MLP neurons of a small language model. Each row is named by its layer, matrix (gate and up: input weights) and neuron, and shows model dimensions 16-207. Each number is 500 + 40 x the weight over its row's rms, rounded and kept within 0 to 999. Numbers have three digits each. A neuron's up and down rows have the sign that makes its largest values positive.
After each neuron's rows, "fires on" lists the tokens most often at its 100 highest values on Wikipedia text that the model never trained on.

L5.gate63:507542527586482560507512536533465515525498601540495440516504543586496498508494507514507475471493484495492600506521480486494479519430559549448508524442579538559551506498522479494557477470473521458564497480493547561447561559479499454499483539494467512454496495487471525535383511541542495538494516593543502433506578532559497579534515502564490597475470411515510485497490398485436520480447539505528509497459519569543509468505436487561461545554506518503546488484506501525445483520456500468485511542510532478498529455498500562484486518431485476460525521415515494486500537523433507570
L5.up63:498478477487500478534575573468460574501502514522513508497528501540496438468510487528445494543429513506551493517500515603508522556449479520513502455533501544507478529496533504529518493450475446513535504586440543493507529535477456436410526440480519486448502476621512495550457454477494459472483521525521568506495489521485498593537519528513528531501500470486473466563524455441420541401475459515540511482467474456510449451498495467480458527497487417530536478509530513485504456446438565406546468537411532538500514546439466586482522495502472525416509390453567491484491496596472561436
fires on: " |", "s", ":", ")", ","

L5.gate138:440480499555561447531491521520495450487505501509544415542478516493472504586525522406544511419548435468518491498425504433499488562496490521544517560456416527487468466486469546569478481483390517495548501516557536558538494520501483564485546490546468505433480477421453484516544554530557486458478489475536507405496514566540440406478498518547477547504490484503491475497494438519540496476534475497546472542414481556479562515535506450509450584522506503519569527554496525559572535523495537477488440592541507511423458484474500475549518478497512589494529483460515464524510419497564517473
L5.up138:512521440463497396500491482478490508503499433448457543506486476404516505516470499506524535495550458503526437560432539434447514592450533419550489476494512496549473514470503505446523519444473456491484533447507509522554432495541542511530486501517488476432514473464395494527460503480509524414561473540495466448476463503500513457491521529558518480463480530475388532587445502486490424482527505545502490523454486496438517523538564411493480571469485486472512521502431482506482437437484509480495515487584503559472432504524524517542460502474507511501509421452524487510512511517561546492
fires on: " |", " first", "UR", "A", "V", "F"

L5.gate110:546471499517458549478534535500495542573487474496542560515535530579524537557475489461567460485452485493527388510499440514504454448451564417471511527508517496546462531464472467500481499497493508473496505497449427502473539495527445595506477494429471414463485492448453439483444534513441515491518538510523495492513486524464479529436470422507482525464455489514481400568514427569521433512499467417505554556520454521447426523521508459437431541551548446442534518491492473490514414435441488528480514522458504520495490496449495475495508530497501435469428439444498449529539480471516556586
L5.up110:487519472516460441517534483517481530504527452539513495487458469536453500493475591522502533494471550474450446512468485498550417461488509496512508473477480516564518522502545460494452462484469533429442388501506553512527515493519544462419485492566509559471488426501503513500514495544457443523545522517435491484490479500453512494488541536558521567478473493496578492568558515531470532525515462529430498559419457521580538495614508502460424495487455554488447485423470519541577528472375483523525527471479550549508494485455505477522561611477489499472495481507451468529466528457467506510
fires on: "="

L5.gate365:481538531550543540519509535444528512497515531554505484499505422540593518524500416477518461448482490445516509473471455489495450472461571524503531552462461476561510489507507493483471512504509515484542474489544395495548515444456511508466565524535448519528556578558509505505454476520489488547491457513592502469521556491532493536619514544524476589470442517562464438475512461516554493429511452488536514557531432517532488544510499513569542552513558458500602547576462462476528479571457499464517515584446497489523483386522480484433509567481506525494517446499549509500498515511497496529
L5.up365:546516526585514478446504533465518445467487435602527527508509576523485461440530597516521496522491543488460479519588497513495553516519589552469517516448451443555409543518460507400523547573573508537541523493490514490517518487526542478493484479532457517494507499565551490426512469502463479480558472508519532517429536540525480533492479506430537519475496533468523540468530479524560509442514473500484513583536562515533456441514567559528557490467528474493499496469459497516473459511452476473561466559467474477490461473452501463427544465580482576500475481542507493524550483513458378471
fires on: " of", " in", " on", " at", " from", " between"

L5.gate645:507528462565457545509497593538493565468510510529508531506549508527400596479531468522555504460400444412487496516507479428542389410473548514476566478490499522589525495571516475501523451574510515516476426483460512481575465515469573556440523555477497473513497553538507475491503499508590515499506527469527498465492530499479494510532414433530484511483451549501523520499457517470511520439524499509563516505482460569534508539545439548509532546542570431498518526522485479490588506534421426446482592511467514524532493505473495491503534538519492412514482496478529514484560536493543457515
L5.up645:487484491499445553537508480442572469500510459464485529476443560589487538490523526529493490496436496449535459516509485458448434519495456477497529452453445532598476605555484453453475528567559438508480454519492520519462468452497605527453486542517499531476400554523546479571549499509540417538512529482510541428441491444509551512507478526426534510482485449512538528563475567486606483477515510515494420450459503522538496518458455543439569449473516538553472502558510468498527495511460520509487502490427475528483460511528505470522465549581474514528553528452543529422530517546568543507
fires on: " the", " an", " addition", " a", "-"

L5.gate666:479490532504460579494503506440590531399483548540442469541499534515510461550517421503493457449485559486474525531450484492495501553483554556473537552439467591487518493485514536489456487455391473526542544551531506509466524516432512468481481481481458512576462502536493507554413514462506469508403429576574477467501596518507466503533475520491448497500398508577551499528561481548479447414568508504472494462485533497513516492503455506546480545511565548464564527478499539522515408537475530502481471547528520514494523396526495501541503452476457395516492511495489421513485512472517547511
L5.up666:484530482500492510496512515438473485403571533461456455509543464445479516494511526512478504510530522521417579496538475545502440490590449535458526479554465482518526474515522524481528556458557484593521542534479467469555526491546423491486467480459582451544487408513479549440467551509446516480478503568520501476491531514512388496501504491467451455513532443521551469481507621553443514472540526508522527457512490544437527486521464500484521524478498581524484487513515559520548459489546534499489501486516492474432522476554514515514527501474507463450541521529552470537435435467472436434
fires on: ":", ")", " |", " code", " date"

L5.gate824:542516513507476445445553513507535500477512566469539486483488502532498502547487460498510473498473543451404512451472478430554443516425529613531546571475505586520442400536586502522477501556463501404586536470458511518587475493472486447491496508498446468511563562474498481534522565587512523454568530476599489495471534483533475508572511533502493528456451550505487495536467478526501489443485437534497524521515509467488526528524452434496481551519532508458561519499537501494514498601481477504511509489489466523503511519490487552541542485385511446539551489406483451531542504460520456562
L5.up824:570517476451476471386537539424593503515541577488592542487470564481439517462436438492496473508476503484437497463525487484563547612480565499546489528541506560518410511503542504514449453471484516495546522507501493457514490470435448459525502469539455510503558515467510441495557555504469537471483526436566563496513513438500461534480539520469496500550468440475476475491467533456458508474507518486510464482588551448511473428462511426520529530533503489431469481516496522472502483513550584544561463493487486493543554507461421526513527453503539504525554472417546557502580509440508449510
fires on: "'"

L5.gate673:448581418529549529519513545535558516430522501540522507569529461513473456538492473451564475483433438480479493466490463475530491468467550518531550544490514511438544402536534522468527455509502511514508472494500391534562543489412482445483551514459502418586495549451500493535505518548502493528516478480551489474465526492557518521535433547540580518451432451553442487534451478520446502531487450536539531560543496542496485543483484500497487542539542433497549574537524513467544505541497475471472505513531552570499548430500467493546534513423440454495534484487483435593583483507530472543
L5.up673:454484503542524539524477567534474507466503491537482523567590487476522507501508490435513457490458484472477472442595580431495450464461515563550587480476529451508482518556549431492564482537467562464482513513514528560489502508539536568492485543469430514521478461536399505491430565449582489560477439472551482483526569507506511480524451507548493543460448489529538490545556450542559504475489472565564570493510500541466565525543439487511478558532556535471527534498482547458496457479529419500478521480478477510414511428432481487460565561551543540538513482435518488514511517521506494542
fires on: "\n", "\n\n", " |", "He"

L5.gate186:480482467523474522546477586531486501451507543574436431501527531516504412589401494534523440430469422469509592514448454484473501405474521533556551535489391514453451494509554428508499483549451541497468495467517495502502520556538434516481490596563413498469412487493488471552503466448535496525434511483484491509461531497506480478559455500521519457475474497480489443504501480531501528476475399565584535579539490528520515507530425479492513568529509443517522520482525525538520581496514471440512466497496497474537457510490516520455488519495509516480528436495484481515466483547449449526
L5.up186:450489463437514513419491528528452433584506414477562522498470463481540525521495536480516492539481553479473507504500482493482389545512577540413499505417563465549508528492518508507483550499517455436541475477500482493488353552515552508489539507518483459477517487482408544447491490538556435524537543491504474505540556496494546496480474473500485501515490479522486493513462553560445487571516456525488548510414527405479493493461502366520471554505498486492447453467381485491519512486443507445487556501506530442479500557533525528488432540544481463426499481557478435544539498538553484470
fires on: " of", " as", " /", " do", " or", ","

L5.gate815:484536468434497542568552533522484487467504528508486448542487438464568521545562483514551493444459434500479464474457513487481490448519471502535562506483496472516552525515567497536491471491478526496534493399557512568526510462504487481507444571493486471540477476515420564500486462506574461583440457578508494446513488518600556464544485534565485442451493439521487517534417439482538504477470479477480438450534502538517526569500531501533463488593523496551510492508550528446589488519509406503548435486558452513534473438496509524514558607499548443508508454445486496504588486542497510504
L5.up815:528459504452412465565453510531450467502414498508466500509459453474511582512504521539466513435558468558543457515483571429535581477553454455521496433546566460490496546486531459481454522512467509536501502518464522486510513532562490482557432536544497427499563494497541448512498414517478520548548539562483545503525481517564581514526486555549497502479458528521498505507530470526510522544455467483529493453443559531542477426502520406509443502526476490489477465539523537500568467497495469545557446495449421481448464544473486474499516484454544469492460557463492479518528481502522504491
fires on: "-", ".", " |", " Succeeded", "so", " 5"

L5.gate848:530569422420593531571482480519560531554445552450500525492593548512425510526540499446546457512496444462534518511474471508518447496469634471433514603480541489447538523519501508522559528491490528476489552503556454503487581451462546548446544466469515536556519502438443509544433529508503523501471466546572408465554470509503569463529416444487524531424428523513543463500478429483488466463524470475536587514427501489530417536493482484543510460488586472442545543528510518451471501495510488449502502508491525481521441502513460463506547537484486442566440485461523506484536505478456508521
L5.up848:552506448478557476529488475566548574541483439513543568527576470510418459514551552512474528478421507523529458515466484476546492503528486452478502463503511603485513529495489453488511485537544443503470505544495477421480544492489503432470495516481443538531535551490563454533523489544464487529449401493613494536496474449459580549487485467451542407525485516511517530390516495491516495455536519382518508478435516467521536459459483575520523449464487557472526536525448441431497420555512482524571518455484477476532508508494499552549536515502469492509506440488545523550485558504492553478
fires on: " Japanese", " known", " served", " also"

L5.gate767:480464434488459503453537530464441480478594603478477480566510501489547482538520444438492491416519479495503501458478537478586478480469527559505525489476519449483465525498561494473578470499427467498478547522508600551570520528563504538447483504506392522465471393508499447522438543487508463490503486459542479432542574523465465505525496509489514506481444484532507467580530436517476482459455523428512482416464453550477460523624417540510486530568520499477555480466502577542513438465506510520437509570475534538492489453450467469488524510508527510494525488465523465521496529453560561489
L5.up767:528570501488483508507503489537517515489507514497465483496573498460534511462428446525441497474507471481518477498502515514554479514453529474523490497485558497486529522511491532475547469459441427488511493561563543475545457530519471600471574475437520532516517431504505462480522544530473446525500516463541473453565518537443475530513504581488403469494472464484479526566424478513506529457409502406471533473524408495430447463592450481463438462532507551492483436480406531533542460510487624506539472538540504492480501447508413461488506497477550521517544430485534517514501532516559502455
fires on: " |", " Albums", ":"

L5.gate498:514438429536471427495513506520478459462542457518543440560517486566523426524490537466500511433566493529449467508515489512524499574448518505507543542448472511465452426488459531518471504519440494494442535562488487538513511503577461501534541483470501474504432436538449481508436546584488487487451519447531492440484525511485450467484447563519539526506423459566437480492468463540493492480515414449467523448500472549431521509579526492483476489530507485428497442503487535470547437532494550460460489541475500577528467465398496521468510514487434532514450431508480412605538573468529541474
L5.up498:526521529516464494474505473520429468449511488489551569499517479504444465497473507581458428474487511477534461507559493503496463524516535495446498506465474473494499424519439507358420518581517568577479410520469452519556463471526477473470451480489489447470513515513572516444497487512484545438572475529508560543516555496428425568486519460536556524544451509485460436554491537478549456559491491573500561568494527450441487492525498492541385501467515498497446492492525397522511480490513513465515490464424498542505542496526436438418476520452465499486498510450481479524499555500498505412
fires on: " |", " m", "=", "\"", " win"

L5.gate245:455516465533514443536470544507462476445471482492519496519525516508490530487468499496538477512457493535451421504442523529551473538501516468484522558455542542543512507570456550523541464553506561502553454541523422492581478477462524493526532520458448443531474443463483460461461497460612471522474482489535428436545569487511466497536475529521489450454491473570447452560530430455534493503543539503529505449550431541500471470539524496489472524523639517490526515497459585509547511472460451513461481474576439568557470482534459536531462482447485459554535450422458514546564571531492536528
L5.up245:488522503454520496531496530499342418478470458484492422516489480499453566469486496504527462498528409563458515509533543463462537507561469411475510554499573479465486505546529502512505457428499451481491589476507556477576571491541494486528474411493500515482465481510546526485481497449502498506555435534448560515557547529528545478515472516488441459492563537456549489571432510457541547548451513453527508510513537545512501463493495443505498504537509523449503480496476502460538553526475458547495489462486534546561480569569503468534512496448552501524488503488426530494465664496481537476
fires on: " The", "The", " an", " An", "An", " \""

L5.gate189:398475515487529552537526502443569543480538512506479499499517523550561527583453413432500497428511507486467431414497448413523501505466527509518523556515506474543488474472504459550539410502463516484520447563499416469524521518469520527482491502495479481444458550573436545559470538516553485525514512481501477464470546549505434484545517561561507476460518577572467509535450509526462440500460487491561540501473409538497511499502406503527483510533532473483569512495464504553552486508525503412467549605501569552484493487542416516514466540472435492475529469516459421485533463427504533526
L5.up189:581463547473494544585509488462491493538492476456423452507520500438514453407491474567472473560491473519475500469538506466508488511463569426483493487559519510500486541551488485558482505482516418523460556552440481482492398497511531527525521456477536515502517484498545521519599498542434473467472506467514543542493478495518501460528515497511500547461512468473505535532462570485536488554501530486463478542524519496487432516467522482517560525455438503526417508499502407435424536540496505463528520522464441542478442490530524468513524459508493528557458523514461580445428501481526511480
fires on: " after", " After", "-", ",", " when", ";"

L5.gate730:460519462597479532599533442538570547452462540607494483495490537555498427563463463469497477462483442484474482466527463470555450471463538476570526516426521438502482512509478475557494469534419507435461481476473551543534532459484544543447534484470461446524515540480521498506475475552537464494523457514519496412481541522493493502519455560577521431518473569520534568483441463489498560484528477553529573490440467560540509498496430496534448494561523451485509552568520557506474456591508472477498563495465521486498494463449487590492526493429488526527489502521493490507540539502536536525
L5.up730:525497521489501485468378531463539412478418499466444486498498541447424555451507438476495531527564502393518506468529559419504399475480537533511483511517503529534465441524466528465464573437489513511532528516529490524528457473533517529514504445540512517531591518463541482484536493515504520438475539507544449519473476476454436537540511487439509503546487529470543500505584516550487428488528486553494471521502516540548515457538458515481453520491466537586486449497520455542562464514534532417519490590472499468500486546521427491517518578511517545513461490502465503397550501447440462549
fires on: " the", "-", " ="

L5.gate268:458431463530409541535536479450499483493481545459472468581496537545528477516518525502476565468547493465539489511451522530458515477503472532536534512523453476523601560521515560581491455513497484468561470472549535548452552519548472447513400510501453470529439497516515573539489515479536457512436479522532413517497612485546472557495479510510491560448474504559494437552522425474487495422435486491427522502471594556555437569465463477487516457573472491421506472450522521503550498515472426529479461496479458534496504483485504518568495587484461511470495531462511494491530482507564497559
L5.up268:486463534502558526505489496485488508530544546508485511461488498508551497464512466459511466562507493512471477528474439437587540578493478524505494499503542487473559585552549425523542372501497508561542480453426585506502487523599498518500511475522492540521499473547533451496460493409530477435469483512471587583490560485550539453485486530483471535468522545507447434537453454472578496491448470474517538482509591552589501537483514480463535523484514549508475486470428484474485480449423424523539486483623481457539549536524540495504489570539447453467452523518474526564432508454507466532
fires on: " |", "os", ";", ".", "uke", " and"

L5.gate434:509536454449511481451518488461464511418501576509473403550485563525485513568475458489547499387523461550486493490517487492422574479483544519529548561441462494510502451513477527531504478515436473542459501444493530612561496497489421473457604457559440489465448515461441427511452517491553482534486473439518461449523505553477450466504546569494571503473474543535496500496468464474450546504503471464522480465478464592455474524473427510497430509573484467434524448529523539511480456461509533496479455509499561477444455502460529561450571524507495507472509457429414474505414474498502463461
L5.up434:575481508516534534555511500514528452502484489431437486498417499471564562494518477524563462547483560507544501460488497446499515467455533449526480505488479503443463436474449435544545442534515493479519489494441466474536462501433569496458585543435464511513571556491502452430541511467449533506516516449480479432500468554537493493441522490532526528441484532470463525515548498519534465498504490475488446477495495451472510502534363464448461565522476523568421535550567507554486478503578496461491596541474567516560515515474521431482500574467547539487490489515473484492505510486537427546
fires on: " |", " on", " League", " of", " All", " /"

L5.gate282:472525464471519518571544502536526518475470528531461521526447512530572548564500460484486490397510533474477513450455546436457508500525522530528524510484529502516573496503522479529522526542442521499565524510483533571472558509440466496488516527446432512485514537465454553573413510530541473546420519489577492424450501574524527501517450549533481501469522517506455478607458464481463626504539506560533467450427512541546465530510481495541519536543570446494544592524561531529512490489489462441509454532491553484467466442556517547534497528451540442460546524456449477542520490423517513506
L5.up282:509520512521465469454546501574478546460496537488501534507483448494551443506519539491504575493561505433514549408494522504500390514556533507535477531494500566520484475487550488502562619620504517511586522509512552558482531532542486455453547500496523504508481501473487437533492439474549492493478502541513478473515463568465509477506513521497487514522506484514413434483495491504481617550482513561421474416491483467496524531551536563473576462444513489501552566498518533532480447436451486464497503490517473519495499450481500503563451501421507450497470536513452461496463531472542430496
fires on: " |", " as", ":", " named", ";", " Succeeded"

L5.gate219:492500486526500500505572506529515534453554518506536431465522543572505521505492463492551524545497534468488504471504459454470470501460467547497462606533538497517511523491457523561458522496536523473502511517572481519566538530454508390536489515464471454493495593518542493566474533612448493500528506503543479473446474577536502493538473522573513601492488456450522494513480480489428460464522507527512512557503536543492396558567465414464494498541506525492520463593548455554538457517449526454497506527521612558588477476464414505489515516428477523449480514510484463552545475402546486453
L5.up219:535539540483448518567515477458501498516624506497502483532489487508434544449539497519487518557491582434497492505497489474534393502548497529529473486499534528518425481483465386553459478505554486579553563562494518548524443462498547555496487517571536428512583500535523482564538498548468453473501502571515524519503470485464459531532528496517492552488476494531433456592527497399504472500527549532555488529475509468572471470530469521532542502529476508485505498543562527540476475498434530479546406473522534544507538490547530510582518502492400473471512583444478554539494468466489444404
fires on: " his", " her", " |", "'", "s", " their"

L5.gate21:409492400577515508572509584540500478489506445569514456589515479452516533505439523487516491496457442433480535487476519469482517494532618445510527537462443466498490505518452502416567462454483487472468471525563531574553494506462422528481525508438487476495437532559478512510498517501502507527479483461477450522485512550513466550495453540508496508476438457556545498481452448518485528531513417452536515561526501544403583490510429503565535536524473369489490567470518519476545523495469536489463483504493492553492516462426467507506510533540454469533430422465476476509545514466478435458
L5.up21:509540484517472546522535555531446462482509490571502506498509477526550586512411477538525568517452454520480500509430511496414530518510615434484507521429438485483481479512455425431517479551534494432516451523532498508418460495451434503542458510412500534492432534544486559450486445508504478512523446508458462549510507450466460681500465513499496546534492510489449525544453451451509519554481478496507513554507485555499495535525501550516489533535459473565450569460511521483516490452510501501546514551488463493517536506501458507478464536488489434461463443456468527499580520552444444492
fires on: " Sl", " Ind", " sl", " Sw", " Cre", "Ind"

L5.gate54:466495514543562556458533477530554481513483578535505532518533524527498479524566451517559541437542517426432518448514505552512529459394516465530533539407526571548518505515454496546470501553479575534505462526466482515447527494441505471552463554486526467556514575559500455540508507577530451496486502521583534484464535458499503538522527529500560474472455521545579537583535471569485475438543527503489493495560549496457449545531460503546449561472511459483496581530472504543487427549533506461489527464485524490504582523481512526470491512531519421443463470527573486505531511515485497511
L5.up54:479472467444450458561463523477450552587429554497486496498515448454471468521448487497501566451512517467442524506474564578549516475491464455489500480468495510480505480501529504479505479459491479511434500510544532513488451499540515564520491506568585497515548475441443445465470439482437534454419523435504458520486513425408515528565443567553455487470437394522467508421467498440452438508488494446492469544549529514424501492539529536564432480514492509505511538521528534459458437532551502436430475527426580523527459496491484482465482505550513525548373467530526509522483540456478443535
fires on: "-", "–", " –", ",", " and", " to"

L5.gate449:466502535482531587472546534424451508477500541475540497549550445550558433533499409478517435489506557467529507461483515481477518480519486476515524500506471486557455492452498483509475505565506544491507431525535459493491572532491506548550543549510475549466454589533432503480486540487490554588475537447511481481550556537485438474512547473504509513507392562573529535551485500468528521480508449497516453558491480475517524578581451487484581529458568510435591502526523494525494521483539447537436455467497421448492489398502507488421504543479562455503549564480578529478494459628484533523
L5.up449:489478496431546492495437478518521521527531509420512510474487481519522491478468467497495518499498486471483503524403520618572498539563529457422490524399478472586499487450492475517525466516530534462479426465568441424483477548474450484513586470502513496476547504510503518414545568561531505420465455552466503483580508496461410505536549542489521559514434547519523504457472518481540495456462528532513488511523457465497482501556512465473478523443512484461553477503469462518482561475535526505415451565550475485563537478477472433383474489519543428467583561563522549535480500531510535484
fires on: ",", " of", "-", " Mark", "'"

L5.gate689:460549503532441531503402503540531532445481503518471520539509498494486475556494484498516515496523497466498472444501502436501419469448563462526538511464489515518506456496497432559452480542456501525486406427563443503522488536428541505528529573506469528538532542462499461518419540549590554492472500494587463458519568521525413487518483540461500472466453535542559550562500486554442506461486509516531511477524446506506528495514410479498484561475525457453464516549476523527427480515495496434447464447498522502531586464557496499528502500447554462534557460479491478520509543554490521520
L5.up689:525500533512499502493444426432514505532498509515495481515498501517562548529502474508507531484496502510501424395556418584512474552458448494557521442531477533528478584514450561379475519544442488582418463426538485477504446503475478452431495462524497489523552456509485514440566403529455517521542454437482518507417507517474530493539513522510470489477522536473557571454583461464521438498547547448437361471520466515501521547529488488522511518458498456484528495524526509504501562522500555471567514501478476475527489488474537544502505477465426608494517510554500498470492525497497452460
fires on: " of", " to", " at", " in", ",", " the"

L5.gate10:505496533505525537506485549526491529476510506484551437456480455517474445561444482472561499424559558436445475448508484497566474514575569494491520538470489445508467464520535545472501495583490575496503454446549510511521532523514508475482534523514482475493451539494424477506448523507579501468512495530518479511461496568544425488574531541506521472486424546545434467588460441479484465474519511486584497467478455514573472458552497510531500530503569407474570526560473521580512503528453499513520511556483531457562479426484471496500509558486489492505526464481514467548506544470457486507
L5.up10:563552535467489487557424466540522477529442459457501511486407445435502528452520516527492535529540516529458548484486558516480474513550479397538500540461540508440533505518534527481498560442486511511460531435529501512464486454546556557555526442510537532529505441446463572468491532453475550453519573491550478492533505450470499528543512485496510513528431480468502474489511511439528481469479447538579482447505594506471571508488574446495520457509501556463445522502477509486430577401524460467587513459489527456472541490408510456470518484535507493588544502521485539463487519530505438486
fires on: " and", " /", " or", "from", " in"

L5.gate797:450554497482535543545496530469551557422480534527480523522482520451557440562519504462491457470426442506442467509464541494552458511521513570416545528459510537482474524471471476519485505475412501470575511470538548486529556473461528463482482562501489536484525524505518529530475528478597523574413430539519457429492596463534513496490463475520502467502419477517480480533442512491497550473513394482541556558519509492531541496478446492471480499528583523494522622520564528536518547477499548518553533494458437550459568459490517539588518499443561442480533555461513457528449501524544474536
L5.up797:480513464552539504471483467486472496505458503443477488503458531502510480537536479496479557497520514435530406551541477514571463501462521504470504498527467450519516469459486518496573511517496437485510542498576591530498520464454573480531528490638517528530535440602502553489487479511420444556488531511462498538445524466425499557456543545513526507494440572478477483500474498392534453426460475520486525519515512476559544470499557492515417516518512527601497478495484581512515513470494542464515513493368549467511490523532504527564478490449466461518475451559452430542589477540554516524
fires on: "-", ")", "|", "′"

L5.gate511:509473507558536501503477529528446467427495428586524562520561503539466551551495449444531454490550517469461526467522511513513467465488537532525534478461478507506499461487524492490506468495476525538505438474483503567536512532523493563498509523555404452543489495492487434491501518482525520550562545518545480374454519550570419499539506509490601567503507515548519489464496454451489503444478492531558476520494496622536505527501427500518413541537544386463593471517447552527481508551484468472457440615501551436496496464423492523445512575450491477508479550470502462536498482435477545480
L5.up511:494427537594536466518484529550444437513538521513509507517485473469428478486524448520486545489514523528439520563524525483496479508473473506560494445458521448488518481476557525570448545430415551503451504543507503491525416530457484481492482543502521557444490464564520555475519532548406452490460502497527544509472472477484536517564503605502518520482496424517522412588450478496537488479473522475492493529489518504539497536504503514562426510546483478482516394441428544506527543531536507471504557480513491584495509488483513521506468517562521531473444504495560462460501505529481535443
fires on: " |", ":", ",", "="

L5.gate94:486515476502496502513511508534559522492528576460496559563479429534508486480468405502486485455458543455482501483550522430569429452450526496522521523547468470454511487476520548536486485510452486513470503451490489494581550465484548477523458558468516537521500476470462481491536513447483548499506487489507439442530550480482576507553513576503536551492468486555423458538418549513477528472450523518500505546486465514484505526535447499424531514551539392538551530475521572505484465574459497478353477498433557503448494496451460523540514582515490490456522526463494442501503454491513551570
L5.up94:508502539504483440506498492499585571508487530524429410492491501534559460488420431517450510532444506473566499460493529478475474475507495516498503534560409527478502471486554570519491510476522449505543530462459522524459492549542456468451473514457517489567490478519491484506498355534521516462551520491520457471547489503516507530448518462536490551580495469522458476583523545508448583480401509510505523501453539503478462492535391479420488535540521495607501476460537553492525504499490555464437459519505535521518509489541429530498487515413417467448489540497516462509483462496509557540
fires on: "-", ",", " |"

L5.gate285:539556495448476510503477520534538593441555559481528580498486534511531516520459544500548498471468524463488478504441537457528482474484512564540546524490493479470529522535580502569471477554419551470463449475477415515544551466542452484490512531513502514536594470456482482550436524572512526480495501497520513466487512517483492481626493503437521553472498521557518425521487514524480492499514516522505514513515468510515497549546516583538447503636493478389516505585531600536492534543504529511507484436508479522505545477503470503557535509525470437469571482478476424515536576466499494540
L5.up285:528455533596469421499502499471514481501432480503399499513512520495568459426433536524498433551487490419548512486509496541542424495470502498550493416534504498519513501490511474507576571409519492575488518443488542476584497583508440588457536508533528533433521470465520506519512358475514499543489518418517471534574483573502511499525502535489483476454514448496464425519495457417563541494480503482498493462492486493475536516568471478478474499538530487540532450490491492521599503438486469509477385550486529532517522490488516513446487575463483446516521483476525524483457533515489502467
fires on: " the", "-", " of", "'", " was", "\n\n"

L5.gate571:455436457495497530549535513440572419557532463496475540529543443507528472513470472469568506489461545521507516453500511529517463441493587515482535525443563509453528563533515564472535542546491509431500570441512476570521476480451489485487473510513395500546497525534451547533403499482565506590498520485455465515544533502432539516503468533586512511496478447509475498529565440449441444470485525474545464514491532580541482512456417467575461551569576516506538489523533534529517445489511454444477497538446479548452514436497469448492504536457492502496498479430518467593511581451463485529
L5.up571:448486428507501504545494529478491471514571467553492507474477382446530513560470463474519526535440502534520481471455440502531533463509468521482506485498591503570510514496504510537567558500487482461523512498502493523516512463569453475455470538583480479518585448556514547472442489527445528557594469486431580546553536517504467507551516524510443520542499487442472511527541456513460517527443501403513547465476540549533474518548547478467543449559435540540492473549482626538437428505455534488543478520458492508470458522505536451552532451427545510501563441529506463527485487532535487458
fires on: ":", " Succeeded", "|", "DST"

L5.gate731:479434487510453461523495531475540472492516517520454484493531497525516513518570537494518450500491458351456489490497457461542424505437548472507527541450513479502506479514463461555543552542510507494536483496445505511542543544467494514508489441454466450487544539488413445479391461478541510487497568490553459438520573494519474469513446460477503514507465490485569505559492489508442510531484569538551491475457530547581493464473433462546501548575591437496527562455444541502513468525448471425466517524554573585458448474526505537506453586454502476519469542504496505505534463495542533613
L5.up731:511558586535458539530446488491501523459570512448500512469479467555463539530560428514485488437506536483520582532494471539441542508519509495464498496512503479500573503463479536500485514557503462382480488514455498487485474540412431494563527466499492482445524550557482500487457512527497507465501514528458537450514521489516399504472587460540513521535504496453532464478401559571517563497492486541485533488505492498481556437505483516514599504457497431490577509518543456489492531472459369465471555534462526574429544523500496505447477545456489508539455520514510419473504492522485578547
fires on: ";", ":", " ;", " and"

L5.gate477:396451505534557445568461517571516476491481515562456515589539466485484539521525433469553443505493470462478432426530520391523464453512557540579510548564485535516494515501475476502471465516477487534516483478446504568562507543562530568478518515466456468501442497516435489509468486488559465490483474554505461435461557537508487477498429495541521566465480462574503450543518454502470510478419507529507576587472447539472476523490341458493493588552516475474585508481560529530522461495472446443452484489478509502457522485452506481484522511503494495444465505526465481580464489504517484512
L5.up477:452531559518446459536457486545580514489489503490508473518495483482474563487500450567534408576529505467506416462454524428477434503557574518604495541484555505467516503497483480445407476509460516530514520458537493576530537515508468556507521525433558482487467475485444584561507499466510534469452520511536443415499559528509475456489513439505488490433474489536504537583509504511492496495416508478519537532552473542438483532547448487485554517496564524453511535497605533526471415419475514424486469443554452500487523462506465493548506494502516465571423479512437513503441545468505470524
fires on: " |", ";"